Part of a small language model's weights.
Size: width 448, 7 heads of 64 (1 for keys and values), MLP 1216 SwiGLU, 27M parameters.
MLP neurons of a small language model. Each row is named by its layer, matrix (gate and up: input weights; down: output weights) and neuron, and shows model dimensions 208-335. Each number is 500 + 40 x the weight over its row's rms, rounded and kept within 0 to 999. Numbers have three digits each. A neuron's up and down rows have the sign that makes its largest values positive.
After each neuron's rows, "fires in" lists the words (lower case) most often at its 100 highest values on Wikipedia text that the model never trained on. A number after a token or word is its count.

L2.gate696:511465552451485495540429473467548540499530532529477515487475613488489457548509495501508499493480482461490469445471517468537518536420549590514476441516470516487519532492608539471470459547501549535496493544504497475478591512537523502549454536487475498505546543500520491457504471522531452512511500444549542595548472522476466496523474473466526384532547489468472510467573523448477468499429
L2.up696:446488513429540543528514444473480538515563531470418472478565539503585535523565482457507491451488468483435512477517496473578523514488511580496503505506447455463556411508434495506483500432479519490489456486536570560525434469493524532547391523498486471454557491489429442501569501551485493518547516417555510504519528545472403522500615569530489490503399519506536479488577431476448442518495
L2.down696:455472519537459482512508505518430547518471524531482507508513487452533515454428494537441498453491488474463495481526499483495473502409506473517511518490461468512484540488510497568449552518482526553480510548456546567549483482491480499525400535482505430457524528504412495566541548488519522557509495450537505472511474620520552536503528569451459442562505507488470405508534519491480481530552
fires in: "united" 26, "american" 15, "7" 9, "national" 6, "6" 6

L8.gate681:517523496546454590539543514483465486501423521400576469521495453495526556481497472451479432579510530498507443450553515472552485461543502486533553516503521489536509506463466516492510490476462523482407526519468444604564471484489469526444428519495542478484547501486524465563488429511526572538398406519489521472542555474473437536493565500483532464609457514458525538468504421486509502462546
L8.up681:500513481546537520523518485475441558520467472527525488528432439496495451506520466419535525461508453464513558536466536569439460479458455511499527525523458485495467487501544433522540506519483505504455475575500572481561448526455437488494519533479516489546468513420501527458494532559529522503501513446499475470529475474488523439484527488553406440507508544468507537519392447517451545500537
L8.down681:544511530490557522478475526506507527470519470481463487482508466509484531520497502534496514468491488505432538482453549475528544591509552513497479476480503502508548491496495559533502509530496489469458521517469489504501466439495496472526513553481485551467517484495498558470511517474508512475444565429458525478548414469498528528422476494492500494503552477531523488588505587462514501521551
fires in: "more" 20, "the" 15, "to" 9, "most" 5, "not" 5, "fifteen" 4

L2.gate148:519576521441469416456515457445453445468513546511432530483447483462488542550492503480553459476473535518460516430436581499601535614490518539523509506573578552434465517511505476520481561498499533505491501496516506554546487580530583456520480503508492543508489493494584520478531520505546511539507458498552488541513550462428403541460474504420535552550541522499561554446520541542531563457525
L2.up148:568534510484486488538554512561542459480480583510416486532518552483504494513533512485522481467450456537475467512509507495479488492569494491518472493499496510450539420575530488474434504518486466493507485419500487445490543446564564518479530481467537488545448487487579502477546495526572507526509508518436481530499396502549451517536546485513530497547521543537553539503452494518487552526515
L2.down148:497453508537465477526426493517554521493478510455439470440522535511556512493487540488464465550506434488527484496548513496488493511541494428544523450493473497487442494486499551476492565554417436505523517500551534520591562494494408498559470493565493484466511543473522450520484498497564502468456457519477509543503531508526521534543547500462534498515506448551504503554563506489526486521500
fires in: "us" 15, "u" 15, "uk" 9, "up" 5, "utc" 4, "usa" 4

L5.gate821:501541497479441503528492499538396488541479473505528530423514467479485507471478476513478535522458479457469501538519450514421556511530540422510539501569545486517540528497589481508564526521490497495511529485527508481525461477478509491492554556480471471529539502469524523569484527473399478407461520510531570471535472541418512504502437503500483476515456539400501509560511483414516515450492
L5.up821:531477553518500478465544512520471524453487504540578549551483489547535497434515489460476430490441536507456484502468565517474502506461479462508515517521547482469512555514504468507501513600471527496552496529549469539483471529519436502494513336520485522502469523520602574495462488523494531471484538593523479529578427487454491647493489520518532559470511409516528496505504431534516558507494
L5.down821:464466497550548536534463545512451533577517533459548443502440516459532512491431495554488394503540515485474458524470460523476477545488542545512513546534443545458465588464502485473457545573498589532477519427527431461516511407472491431514543515485506534492512435482498517538488504481467517510334478503520471477470542526462516486520536542505456549527472487488543510513475514486498463455481
fires in: "a" 74, "short" 6, "small" 4, "large" 4

L5.gate138:444459550497441496466537449479485423494527539505439493485485544497555509432510404572588504467518509504549465405481490405498487501497511473479515498505452475531530438534450458476451501521487580450534468453392567536553609518535470508548583571446532453465475511445499543561480519405471534487496515443579557500535440480520467503485454442428448480500470559447499459444420498522476541516481
L5.up138:511503538583519445467465467549573472554479458464505488468519563498448510504440514571516464552487513510483494455463544489481494549491482472454462494408525596551469523583495459452467412534466444479453493476466435597461480531483508522490517472489475483467514538556435572565450519526569515475477496507521500548503511447475558500487411490515506476499559551465475416437525438544455475488546
L5.down138:568508476472522505549501551489566550424568555465520506587534535522514492503539441513492442474426542501487457491498459462533550472496531480467572502521523509493447480492514486478525549566536469538539550504555463536457488554515491547548473461487531490517474454480513395470509565358458537497355527462562532516482485536516514479542425522450480511444561468506531547504514477541527410515523
fires in: "it" 26, "this" 10, "he" 9, "latter" 7, "succeeded" 5

L8.gate228:441440419575478516497504539558500549504448512555423628531532514510486562509512532453477527428498467497459497556507525557511515458487520525488484469522508480541454486465474434439466455457565521474460463495497478519528513483505506551552472504441558485451523558546546494534377463507513518470492541519484443526509515438543555519470515479436444509519528468502509436444468512535439569536483
L8.up228:575496474471506552503472492522487544471502494519487529570500506506483452529414536472501479562410469476541530495498500548444502514540481467544530533479524490486524562414499487552483536442434534474563459554523402485472514502521516506563462478420504495494442507466508519524511556501495560470536490483445471532631511555465474508473424446488546423532510500484534467514543562497530460454488
L8.down228:524473515515533415488527440470453488483517507511493526561528456451479508433547550527468545432495536472502543537534534504495498533489478442495486523549528426481531567454547520515456568500469449454536562493485500547505454546437544496505514475517477553479503449540456516490472508479542581470454468441505479459494470499517407477491516474547539580588599358486543508478527511439514494504494
fires in: "of" 34, "miles" 7, "in" 6, "years" 4

L8.gate795:398522508496530558476533608602428464502460502501436484517518460511520480524515483544573485499456489426494528521519575453504509423490520496520484502503541512499483463514481514550515458502542549481476539502484543474477537599540450525514448575489489528518424512543516586513514485503461558493478487525438487452537449397469517524497531452545484425529554513491517492473485453495547514528573
L8.up795:535463554491464494506528561513506527455462501530470463530430462485545490592543567518437428502529498404446459560578423466473558468480478490493479504530499441428505461443536488489526476484528520461589505401486462500478519477527510460491473507513497548433449487580404510488490529547546511424481412506513449529559518559577573465487442520433424518542439554557485460455448519460495511427550
L8.down795:503477486555512554501497492538485497528588500504491487536515480531578512494580504437549493482533522606535475429481425568552528509516527463546485459543468525531520498503573476535473470468482547565497496511486451515486543473479495445482488453528434492529467518486530489543472470501550530462401542549449543541543469504493487540504617463493524466487539560478547438496505460452517508539494
fires in: "of" 30, "in" 30, "to" 10, "an" 6, "from" 5

L6.gate25:489533545473436529501563480458503432455494477569448450499471462475488536482397467472500496485480488496516429528447578517479541480499560510573522540466495517504560515526514510530490512549461467473467512495479503512560513597469485469538445543476546442519492475502511488480565579554473512571433484376571562477495515557499473529464511521457493543443570441490501576513437398470495538449534
L6.up25:466484499514484540472525505456519460492545492499580460471508481508525518489455491361456476511471488465547466436522532483529486475440555540493537511477551469563588553580575479466506478508491465476527538536506489475450513538489432494479494532478441431501430463370504535523539502570498499476482469441491567492505453540490405519475499474538446435518509456467547480450432427539446499487568
L6.down25:530519508481474470528499479435484534506538417495462529499444497520467513433541514461537451530473512515468447477499506507525513531483569496512529580470510507508482520486489520466503503509518433440522477540534521517524555489406422479460464583507509488486515443450517512479543559479460552459351497461507479479442493502519555545485501516548475512483479501379445442493523509508525498463502
fires in: "the" 93, "then" 4

L6.gate386:533546469539577467540494498484500438466509497471506502443539528530477506473509504487448595547478534541488508479476522464501434488556514471551554557430496504485566507552525551575532536442520518506534491478490461450550556495496495491466487537552489488523449501530560521462401479529545488538453479472477457488543515478470513385431454478479431502494538511565445515531461475584475494501494
L6.up386:482542448583529495521451397456510458556506509465499607538522454385524435558515537473421532546482493480496515441521559473518524554495492472575472565408499537519543479459476453476539510503597546532554498471403545527507465496466440552510490533542493462489519495490549462455485460504492471544490479485550419446551496456514526473506435587546567506478524521519497540464479438473413445557480
L6.down386:566496524456566461534444454479566510465463590543458423544466519514494568453510482503483503525512579434467588535571461515480527542529460470451480527481538547519512434490480517503466433531509566472476507468476514513503476497469462506549425514481418534548566500420484508563507508477540512505412515498424549555457469502506564473583547532488515539472558504486550458489527487464511501482480
fires in: "of" 50, "by" 5, "and" 4

L2.gate629:471482491475519543517571447559488536553469443509588456469448523501486514452521518432537472431437466527558416480501466499487517528501531521499595552487502439516494437553496502504495560530491491534491504532462497478515537433554493523454469432559532546521485501525506582493597495511515550498496440538492544537591498517514498533592414455467537513454528490494488482469490539473488489487483
L2.up629:526464432508536506540510451528532503509556482475500549481496468524496519531511542507527461495468546501494551508495481568524622505576542548470530564555490549457432440501508483506475539573507539546562503504604498593549529547527468561494474509531481478530525473512470498510492508456443466461470532554508490578501566553513489491529476527477510502520488458536555500514525503529541437536523
L2.down629:472490446499530487488564475514536483493443469528484521357501492538534471530427496568522443507451470419460541443494404509497508502483492519492494567507499469472456502477483483492530509492522494500521492503461487460526514549452494561448444493515482450517488518491461555510412453552447480527557438539603511515570481501478530531517523490527523521522452450495507457486492466463509504481472
fires in: "united" 35, "rochdale" 13, "original" 5

L2.gate67:549565483590464538455473550499444517480452538476536494505452514548580534531525432519486441478413531485453544531444544438458538515515494512475536497491536493477446497590552515506500502531403532487509506476512451582461517467488515454504539450429495448509460490481512562509527483523577536455511477506484489466569450510426496540517518481460445485523530503473489509451498439492531518477487
L2.up67:533595462549566545479441488509453518541480438428506546463489496531615496536491463519477423529434542503400548565437512494418515484537505529474511525495501528489460468559514447487490501526480493500584470471476424545421482523485498533483492517465479376490425484403562486500482527492523513472544450517484506499515415461426490499525518537506529556483535452418520459552509464522513543471495
L2.down67:451548483483513542523512549485478524524539451525513477495539519501494516482503478490524439553485449510452490537487490558538501480508645442492476538455570558520545503513465535462471470559524469504471477485452478514472532538484441506481493501503481555505486467509539484445455529485496524551331444546476485585500495565435515491448539546534487483452554490487425442574525543509452517469444
fires in: "the" 30, "several" 22, "many" 22, "another" 9, "those" 6, "who" 6

L2.gate177:506485426510517495498509563584488493515495510560460507564585546530472557487471562504493553461515477477446503495493521495494489461479500523511480495517345516525536502496512561519423464439598522477544522477460495570549468491381513529489424493520557561478582486540500506537415482528535460457481485521453550504479502480509562515532425514534350506524505406432560492561572394461463511460496
L2.up177:540472456463496562523478603502503461487564556503525534558470400545503502580458437466466466486540427553525517466578547481421462552497443500522530439486447554523500440481524526507401523441430509446490499476451471465464488488484497539525476522597476530477508488502493457568607509526490493495502465529520477550513469480561509518535543517515481477488466580423478437555514414439447510489508
L2.down177:485512535492511498511491496520526513486512509527469585484509450499548492459500477491483531518517447500562603473536579496466475543495430517494511536478504480464568446525443518501483515542415449441486542541498507524498548527432458558450501514562572507481525419480510496536541517532563500479509385476501475545494555505428498532403528463526535469456476541449635459524565512548504583456541
fires in: "he" 62, "professional" 5, "is" 4

L2.gate53:529502578495482525505533526531445562464454556550483459576461527543442509439464437541444440477458476490501475459546476493497444491459439482498441581502515476465465529478572486450474568524488482498536500544545503485589470520502551462515582484415410493497532517430464521494495494507497459465512513390470499556577616479470528555487531478518511543486570578510586570520515537450537548536479
L2.up53:539554479550508543447512471537405523493419568552511502495480520516490503462513412573458507449479547467450449512532445500474471514487523549560509522455459490417495456484510438481496467514519481534536509501535533522548444532571577524490524420500523490562541553419486512433553553441518431504492482495557499569524545457485497593442530469558562553519573463511547549471507499515461509512473
L2.down53:484527527437482463495527489536501475440538480512510491449479492485555502489480541495543570538422523483635505499524531505538470514454489564503545488498546481517477499468556487496446522445528504489515436504473521519544551494510472534558505528554536492523496577439454548522482537503540482457425497481447502490412494566457539492510537570487497497553440453496507488496606507456483488475512
fires in: "united" 30, "us" 9, "u" 7, "6" 4

L3.gate427:508541569506558511516482422512452455442541445478465526551592538493454500476431513585518484495441519545538549497512480456390471529438520551442491410450454466548516513495533504504603528501500526531612467492425524469486445555488420432463532530500523531597511466480504564530462427553511571567507506477487491453552506489440584488514538508452476451516531486486490488539512524471470516492437
L3.up427:532491551577492552502507456436447492471564464427488508604524542518460554483542509494468541512451468569437503473494491475466470541483568528423522473482529471472502511525604505464609471515505503524560489561491523460487538561492520480430496479518502526516584543514521502520511427515500555556458494474537472529619498602458472497503521542509496476526578474454499517477503475451544569499482
L3.down427:479517493571494495512548427519502458485506457518502495517559477541527487403489516422511441521539529530537525487503496475522439534536593456474509459543518504519446530471539435506536478553531488558536455491440523415488557458406457504511470511445494508488554571460478485533517446473464542437406410574517436470528501492499539546453469486446432449465528505441466534511448544540472438469478
fires in: "large" 14, "old" 13, "small" 11, "main" 10, "low" 6

L5.gate850:433489439486541458452520523509513434517583502424461517472459534523457535592543427500456567542479471451506475449558549427538462457477533426515454531467500496525476526522498477562530508469501460488482511482504507483552486541548540526491512502486553482519535591479584525537421452468515470523489504460459547495443514441594550589491530493557507412517524556526534488492478501581526425484522
L5.up850:570488517553486513511548448504468511558502490491474517553566474558460453555460491504485519459510539488529452379551508498445496466535403498401497557465529608530568459489489482501495506550502483566425502450477429463583492525568516454450504532466506499512479516516473531445509369505504441466525499466476488502522509485530423486478478453487575434364417506469480459593557506542464491545554
L5.down850:566535531483439454522521485518598533487595525534495562522588481510482486480529518487535376502475477415529584477391432497531569488459512494463523482466524508503502527573454497524484476502533489499500492451518417409541454489463547409536519479515532488394515487525539514554470546525478535454465544491493512505577528538449482551440517450503497514499480468510496450517468501529476491375494
fires in: "there" 33, "vocals" 12, "instrument" 6, "rutland" 5, "instruments" 5, "therefore" 4

L3.gate1053:488474516549436488484518491491437421503462514530472568507532508460520562425565503495614518571504539498478491511510547562475500476484508492530544575437432546572559542536497491512514458520403451461498490481578449540552470512511522500458477482548467429470498500459414545452445468476486498525500525528574495455542524482447512490558473518515547520463516525557492446480573509459477522412508
L3.up1053:461428522533454534547512440535481522499491529500511432452570440462537533525539519487526559538402509474445546494591514517536472503479499513461534554489478525526498457423504508471470539537534519547526477514537526556556538518540533503503539510452471390514454532425518539535454507514511526504499433548505432427423506533561504540474428503408571507437492418488514465539538443498445493492449
L3.down1053:546472505487497460437540501521548521528514531488549500549465453530592470491521527541469545579516470441463470494511493457477427476478412495471470446520474547479550435528524491572552503511501484453433498537545469508531556440536574542560492546491526517544511457529480453465470518508478385487556467542503513523523543462519524503562552471445464428615488490487480449489500504468552462536507
fires in: "well" 39, "squad" 4, "grandfather" 4, "place" 4

L3.gate660:496509516472519482519507552508519510430545561519516557514518594444498437553530500452508512452467466461480507572490463473517505492482475562503517498462481560592539482464462475476568405533526478486425527437505474491439529504484546503522507508575561540459439492534435498533485471483454500465545535526609474506544491505521454475554468584522587500481510490467548526492527454478477459498571
L3.up660:519516519557531491472504508462561447515475501537498524548505527481501421551464510447465544434455459483425607522502472474502487500454468494504491515489508498480500459483492516501510459600484591512413441483430508487456523461473516534504477541503472508535409485472540515487446533464579507515464480540497513562523453434481448463523512513508518499426527490432477446508485494535508498518581
L3.down660:547421518457514508431500528470509491498507493510487483569555547515505543475541420426510460549514402539595414558485516474458507440522397541521561536513478517529532543419511499499448466528540565531476437532512484458560554429476491485546548538459518447415504444470471513497490515542541443461537540477563521477443477459480533488550627546489509478476603510475541516545518461489477463491480
fires in: "2010" 25, "2011" 9, "2013" 8, "2000" 8, "spain" 7

L2.gate607:495416507487488480484500480507513537553498478522394426524481490510493445525511518526517572469489482446483513486414440480457544511547536545468466509512512528461509457478465471454585545566551462478511526421527518479454521538570544540499477544533488524497509512475479548460527509450484506521472511539422531494584527506450452525518521447457503439535563549485593433477454546483462448484508
L2.up607:538418490444460421514476429482509511540455469530521465464534429491436472507499545499552578475489490510511519513442433437481569491546507524464467527518492473435492441478456486502558532541492504538489560450529525489492484489550553537520500488479509540511504563430541504534550503519520483528441462511441519502571498496464493474509493481471578443519569527468620437489446471430426443464509
L2.down607:601499461458437465465478480467522475496513507461539473528520531494544422557584534568545501504513441473466508454484476491383522545526529509387471527534559543512528425456527484511537509490486520531532480514546544503493466496560508532446534479547517532455526499499473451492608468445559524484481458530446559480546561489493489536422515500453517478432457557491520464464542570529525495491549
fires in: "former" 21, "original" 12, "history" 10, "1998" 10, "emery" 6, "was" 5

L2.gate246:507558511560470460508528492515493465529535467539502411576508488529542545471520508534472510485564472516550567463571485491516505499487446468534523449529532492455575439525531525435478562455479486472441480474508512518508562488545493558475518472499443453436544445495506678377509474503473422521499508491531493450429490500498526483444460449521493486532502481500494476489499510442504478509489
L2.up246:531501531464471500512446484478470456516556480482505500500503486523482513517476551487553495511557463479465513505545528528552542474480481442594581470446453564515538438420521508464490471502489499580482488482464509558499502564448542529534420458520497543375553482512531577472506464528453518508504491509491445528459442484490556491448463432549466514492489493475466480503494534508433522499473
L2.down246:593511527412518442561499454508504443527410461459512512489576529474509531499529512448490505505447534504502481511585482478466445488457440495522466497476559473461437525529483565516485537485474516485476518497548489524507488543529494518493508426536514518445495491477488417504477465486491456502511469505410538587514434547407491410523501500540418517483562440475524504507560520517483476555574
fires in: "who" 23, "which" 20, "for" 13, "as" 10, "have" 8

L2.gate25:531509522493531460468496439544499540624411457487517491543425485473485516545460491572514516462522461459498440543496462481491478548527491495544458526481546584444521475503560519528497547493473541477545495491579502488506483524506527513459463417467514436521494540456532508486500515507476518495509451475445479563471495469464517480583445446540497563553549486486553459574538508446524439517519
L2.up25:449447507498445469501495465493476549539513458475485517519518545535500552544487473490546523484513488527524550497503472555475515588471499464537534462483469575484529452484523493486531531500490540473556420508563495515507488497544462493514467472481517422578562515506441485490473523454542470526467475521487514571500524491483433550474452463555542534567499505548468520508639560547526481516516
L2.down25:495513511467490522471571482493510497530528542491536470463436455424456484414576452436519533463453504526559506470527484517510532513475437497482528480463567497538440510511520565512528497509482412498536446458527438509469528454497519466527510476486449505556518529546452474502458564553485458515451507486457520495514547562539492534461533500483490559494449549578436489581581573508464437579452
fires in: "united" 69, "democratic" 8

L6.gate267:498485454524397507550480467527522478531509501443529456397445508455445568433507549464453520448548507511516495535502519570523490550588541613521463499507539515500489459564481504523428542445495483501488502545487499526492562481478459539524474472493449486512568638527501532464425472555490487538539610498483468496532516487449467501525486460448489469516563484456500497508455521496512411444495
L6.up267:439477523510548566523506526441537504568513571581506531504486535552436540477487509528524561520530553560582506525439542514503439460526512482506498528512515480496472499489529497531401441530474510446545477505436495466457472465493528467473529451530469533474525558506435497520546539494516587461507490509472461426476476541453511492431489436514455488546502469507500459478542562476493526447468
L6.down267:485506552485555499505467543496502466606501484486528525508509537501444503482573444568486515504429568515449521498525531519457495542569487457496473468440576503470466570484492450484508530601462431494503473460574496584598487453494442509485541461463469461574503436553555509469491449491502498454457509495592433519519490594464471507552493533453441482557518493424443436550522553504525479480521
fires in: "as" 32, "than" 13, "if" 8

L6.gate956:461430546499506423513497518528431533520514528464474507479560447495465436568547469526549509521481432513515531474488503482507528463508574444528469495461488593512487456497521492450557550470463514509414423487507507507498593516485531558508415482485534529481583439492497481450553475430478508481410569519440504459416519494532443477480478511477488513479540440519535520452493510458514457541484
L6.up956:498470606446414467503455510472512536594448507507465478505474426452510434522556465465535520480501476543581473502488534504443483463492509439502554532413477538463587504541553495413522541521546446542473494470512530525526547524530544493584442543498597522501529519548498466472510524466501533492501507519442476444395445531549535467550487525556518456501491492487542515520563536479476517491521
L6.down956:491516547483514461429484571443450527535522486492470475541486450500469466509518437516477506553544489516515521562527427452458478471492495512543490500437534423459564444490531486453454569474460529542520499525477462487476496536488556565573486500413514522499444458492486465415548534487497490527403483522500535532458483511429615465521486568505452538459531476538564524478527476492462432464482
fires in: "was" 23, "as" 8, "appointed" 8, "is" 8, "assistant" 5, "to" 5

L8.gate567:450516499462441567514541627454420528552526468490599493505489470467553578481452544468456513508515483465495493562576565535429500492560538540518516498444506493521408459534548525462522533484452546512490475499560553535467519475527520378577500522463567463558447560503585521462473514531532483511461462566471489507526477554574451522450572533493475498540569505469489527532454525537486467511563
L8.up567:481497551474588462444487556473459559465453495491496453527436491509511509484576505518481540463472562515430446417516502511443529542469482490437493569518521484460494465499466489478497492462527515499499492401504455503517569528429474480495496475468542508571526502459477466551433464496511514495508452529456558448546529535435524535521532527554505521515498440500592476505422536519508473511478
L8.down567:540420511401429502494464443518464532483482441520494526438513507540503484445507478448559513502498518494592449542492458538523512451431465517556519530529501518445437563487520517597539558499530411436488472556526595548527512456504534613441442466487481493527487634486513500535482447603545512513502531490516472485466556497532578408532499512532485512543491535660439556446531467562497477481489
fires in: "most" 24, "more" 18, "and" 17, "the" 9, "many" 7, "or" 4

L8.gate1175:422527539479506541484546474526527416457480493487421540446531495430543487502473449464475486510419566507481476546490521539447589569480516483555499512448519553491460499523511505527471487481508497507533480523505463542509503520453511435462524559525575464511509519549547566474491554507550519575459513472511530461478486505546513468497538452446576492552490490484482425432426457467553465500467
L8.up1175:503491545515525492523552563491458466518453444526450519497557521546508480476468572514459499441464468416494469503571592436502514452467580525544509540521537538474394504546490492504441482575570498452543487481505513560495503461510502530561480500529507540515502499474482531487491484530521514503499538523603558520462535525504523518485502426491524485564512516565477507483451462550457443480466
L8.down1175:482469556407567513449502544463486494501450475440526492410550517504487445431536539450479446541520556528581474477482545515519526513433455534491478422408558529558526471450542491516440500478469466556465513560394494546524478513427514507448442543489438471439511534511558553516475489469521531481486508424416494454498523507481481514477453470592454492537518481482473448510521509544513503603480
fires in: "the" 34, "s" 16, "then" 7, "his" 6, "its" 6, "their" 5

L8.gate226:461410443508433495430531512534491522409526575474522411517532511489540493529513528563491485489506570527429511549640456552551494522459590507558487506418434553475523554527512541491458449485486505503480521470503447538533531436491506521410456502499453532494478469397473502469493545494544459482483482514426572551457515483545466466522471480513503519499439504454568488447410523435461535446577
L8.up226:442537510441463528480511527526540529492509469482555441499477518481519445542465473569485466498554514474503453485550559483456518558467546536525531505461510493441469541565479546499554540464471464469511504502430455460478465575475518570488492522515537470513459491439537557455498495497490556416447513501510538478495550542519479497490485498509444554525485512455533425522488434383493556433531
L8.down226:468440517476511483438510478474491473520510547512456569493562506502494453519465489539524491432462529496488482478435507496545468528488509519467427543504491551539500441519459522517510498503479447493533488547426471528513516460560459522436522502441536440467474451509421531515460440538481415501374481510491478515554546526512397546544537481509528464480431454489497465497499455503470454509494
fires in: "was" 39, "is" 18, "also" 17, "later" 4

L6.gate500:454483508554464470580588524477498431534485539450513539471528478499571511531463461497546603562477550429558533506578555456471468562503468486560488508479441472461465596553489541506424458460475488498419473477551542481509474577459483540508511519509503514565518461492575455540431535499522495606460501475480492482489553526510484451522470535550535473502470447511474522454480419463475551534538
L6.up500:524518520486481510483558475443505446528472520526498559506536514473532560490425408509497540547527574449495491522488503465536496533501472474482528489526456478481526476506569561467458512529405486459447514417520413511456509566359484567568561529527475513503466429450449468592467559567517473539463500508513539481456524525549468448495461455526492527506474567517475584485491511554453527580457
L6.down500:549500417477509503544479480465483467530543567467535445477561482481506425540449540467488503484514549478544504593553453485511500458506437511508438522495442501480571484494468494488443491439512478510464485523490518527533486532532451476518574470486503513493539515462485500526431539490478541505256412493466498481472539570469547496498485512585480533428459496584539516539546519489483489482524
fires in: "can" 23, "would" 17, "could" 12, "may" 11, "will" 10, "does" 6

L6.gate110:504508472546427488416481533475472494541498558487492595434457538506559443498500543517481565487445508449436500507507454516545522525456532511531441444488441465475483490500492549472482478545525605528504490404502415487542508541525564501490566518528524517438445457500433456510460528551465506506457496462526520563521457431490506505534498532459544572506573494467470518539460541487446487538428
L6.up110:428501476495576497486590526425540586448494551519551455466545524522467604526438490443483475550466482510564471550494496526458558474516514517478465508525548551512557502519501455535506505483490531589554454523505471421506505507484550508595481481535528530552515523503521492583436543503449510454545501465455581535504472446482545515496489523509482437525509440553476473500514484530507471483486
L6.down110:495404413518564567522449472475472571424576519509510514462575520480510556574436444504512484548454436494514494560495465549579499439423500537525478522535484485492499505399503488459486491489483511566445488541465482435504509511527485484516461521492547573540475407465555565571540605446479491445525509505442478553456562507459448534490512466562476420474511489506481530481482494431500445486525
fires in: "for" 34, "in" 17, "of" 12, "from" 10, "during" 8, "on" 7

L8.gate150:450478513550456490531493534460468443499392502457492447579404607452462483519429558530541511412550492536432531446500519466411492493512547504544441412491539537477487496501527479479437426590486444480437521417479498468521499492411437472562479492470474474488536481468496507500522445482528529529529494486483479510501470478462580501516557534503535578510480514446581457485492455558483536537521
L8.up150:476494601468493542531515499487527440495438529509541537493513564458491524444507459520559475464483475526502517483549430559414514548475499496409478528461507492531537446484550540493494457587513488530558505500546459514516508501520515454534431493526508506519527494508444509485561477492517475507453459489516536583514569491478523472552521484527490505569542515510460557509505473507464414516461
L8.down150:522504550553537580469443442491482448475550509472447450536579562525553498434440464492495415504508516476522486448484573485533524481427457567540441438500441462519520495462517501449522564583506422511480512468479574507551557524537471443434528489487496528506508495476472470541502449592506481504582476512444542466481586459469581500385514481496484530516478527465563486452561466480465430511428
fires in: "it" 17, "i" 12, "website" 9, "he" 7, "there" 5

L3.gate155:513489575466532494529528554539521447461372494595525533515561485455462575558490589547468516554488489455478508506511548459473492516575534495502498566429492453441523512533502534488481575490465454483491478435483520462509421463535522468501516556558450501542518514456505527497550467520490502475535524434558501559458588541496505471508498466515460502470525541528527495513460496470531507513570
L3.up155:492534514540518578457490415491536406489448507500615552438548495468498465518531472553468520484511497530563520558563523529481473515563493499498496423455467518463480476411583487526526550523550517536444559481489498523523506500481544511490497579486499552554521502453422509475505496473461495606527527431505509517582554537484473474511526472536440496489467549535484481512523448490533481525451
L3.down155:562468457582489500446486494482542489498495504480469447573554457544592492522468505540531480520476539525495437589443473482496424466543538579539484534528462526470475499473471521492500517409518503529462507539512512517505446452528462444474537564543573510537491462505468553506431524552531469554373426501541576548484548487525498524557463527539452479487483498479399477422474495440553481438515
fires in: "also" 67, "does" 6, "still" 5

L3.gate1207:499430502510544480482462511546581507444501552501482536539456540451439479529536475496454505556490457483478485446458441515510532545547463524468454479467456453498500592424523515405414513489511427474479466544454424420487509515487450480454521513470516498517540516445501458451385477470545529470514491528458470520542437476457505440511468526500519515460544465496465500536460408504501514514523
L3.up1207:486495474454514509496466518478614473471519551521548514476507505517432444510479508528424533453482496521479487553487499530509537566566498485452465544424482497546499547488517509464493509508547483544510500463472435440537475461523545492534509573479477447557500548425460439508397458506515474426487460495439493579554463513459554506560552567517488532464573490476486453515553415531513452531473
L3.down1207:510489535533516504406547518504538571516526488440510496482482541526573462448450502568427546459476446488482547513544540444515536480514500481477486590537524486528468561446485482556467510525567552554490515500546524466526565501462482440442423510451499469499520503486528479504480479574542442528444512484483439512466471463490580518527478546481486573483549513509445477426495514490452564448499
fires in: "series" 18, "album" 16, "movie" 6, "cover" 5, "single" 5

L8.gate1210:430436490450433473530542505535565561494429566454549521491530497447518464452466520506513576555557493428527473498529497451548439580524502446502573461458465525503529568519496488515435491488479445453452522460531526520555517519500515499490444515580486521532500529569498541568445576468554519476425461537546500417451549539480526513537467510470515532483467491530569412398527444504475485508521
L8.up1210:480490508447415477527532484513547465507442553391544530529563500512581449458468514464495538461532422528507450477452530447547479490498482507523540492408454512512488524453547507516538560462437488562492498448486489514468520523514492502552545497556509473482540520563470503532498493486588524473453510514508506472440488586478534514564476452567570544529467498508457455519560545438425459527502
L8.down1210:423474522479457480533504506457483468478491415497535529502432515520532490516443465538545468494491560464461529481567506517503532501456438574525511499534455466534555484435427456480520486567518496493456470503468484483547490526564486555439461536560515505488436494495462462502519519511541511490345381457501553563444476562497407477503521488505420469558438437489532467452543478516427503526560
fires in: "is" 35, "he" 24, "was" 8, "has" 6, "she" 5

L8.gate975:495504495573555427524486464565524552542526409547500544451535462564458503589471490474505523477461577519502561442518508555502544442466494456596491439464513480430468536552490505465494555549441531479502415519517436532452492461438470569569491555573536500432446524570540507479483501568524524515523391534533530533533436559530500430511492595512542513490484506557569545450489481469501512551512
L8.up975:475571492510544471519520443523508392510520480523484474536552509466499434463430501542532538500514521482522559475515505528454476511445536450560531468554526552553528537512525499542438480562511528509603527553540555453532470472471496531525469455547452575470435526508522556466562505579451522468496480435541537495492528483392455496506527449512557482543487558457460534448588496511513497516517
L8.down975:452550545506526437443412485532461459501463486469542469444515543468443522469469537517541535480447524460483492525604551537492474499581534530558604494575593466517491579605503575611473524499506565542548468446535515500547501460532498499520473495525481502586557457500493472477565534567501470459471509577503493509559526509496484532484527521527502486477511529522582514507533494475517473518512
fires in: "and" 19, "of" 10, "according" 8, "000" 5, "access" 4, "accepted" 4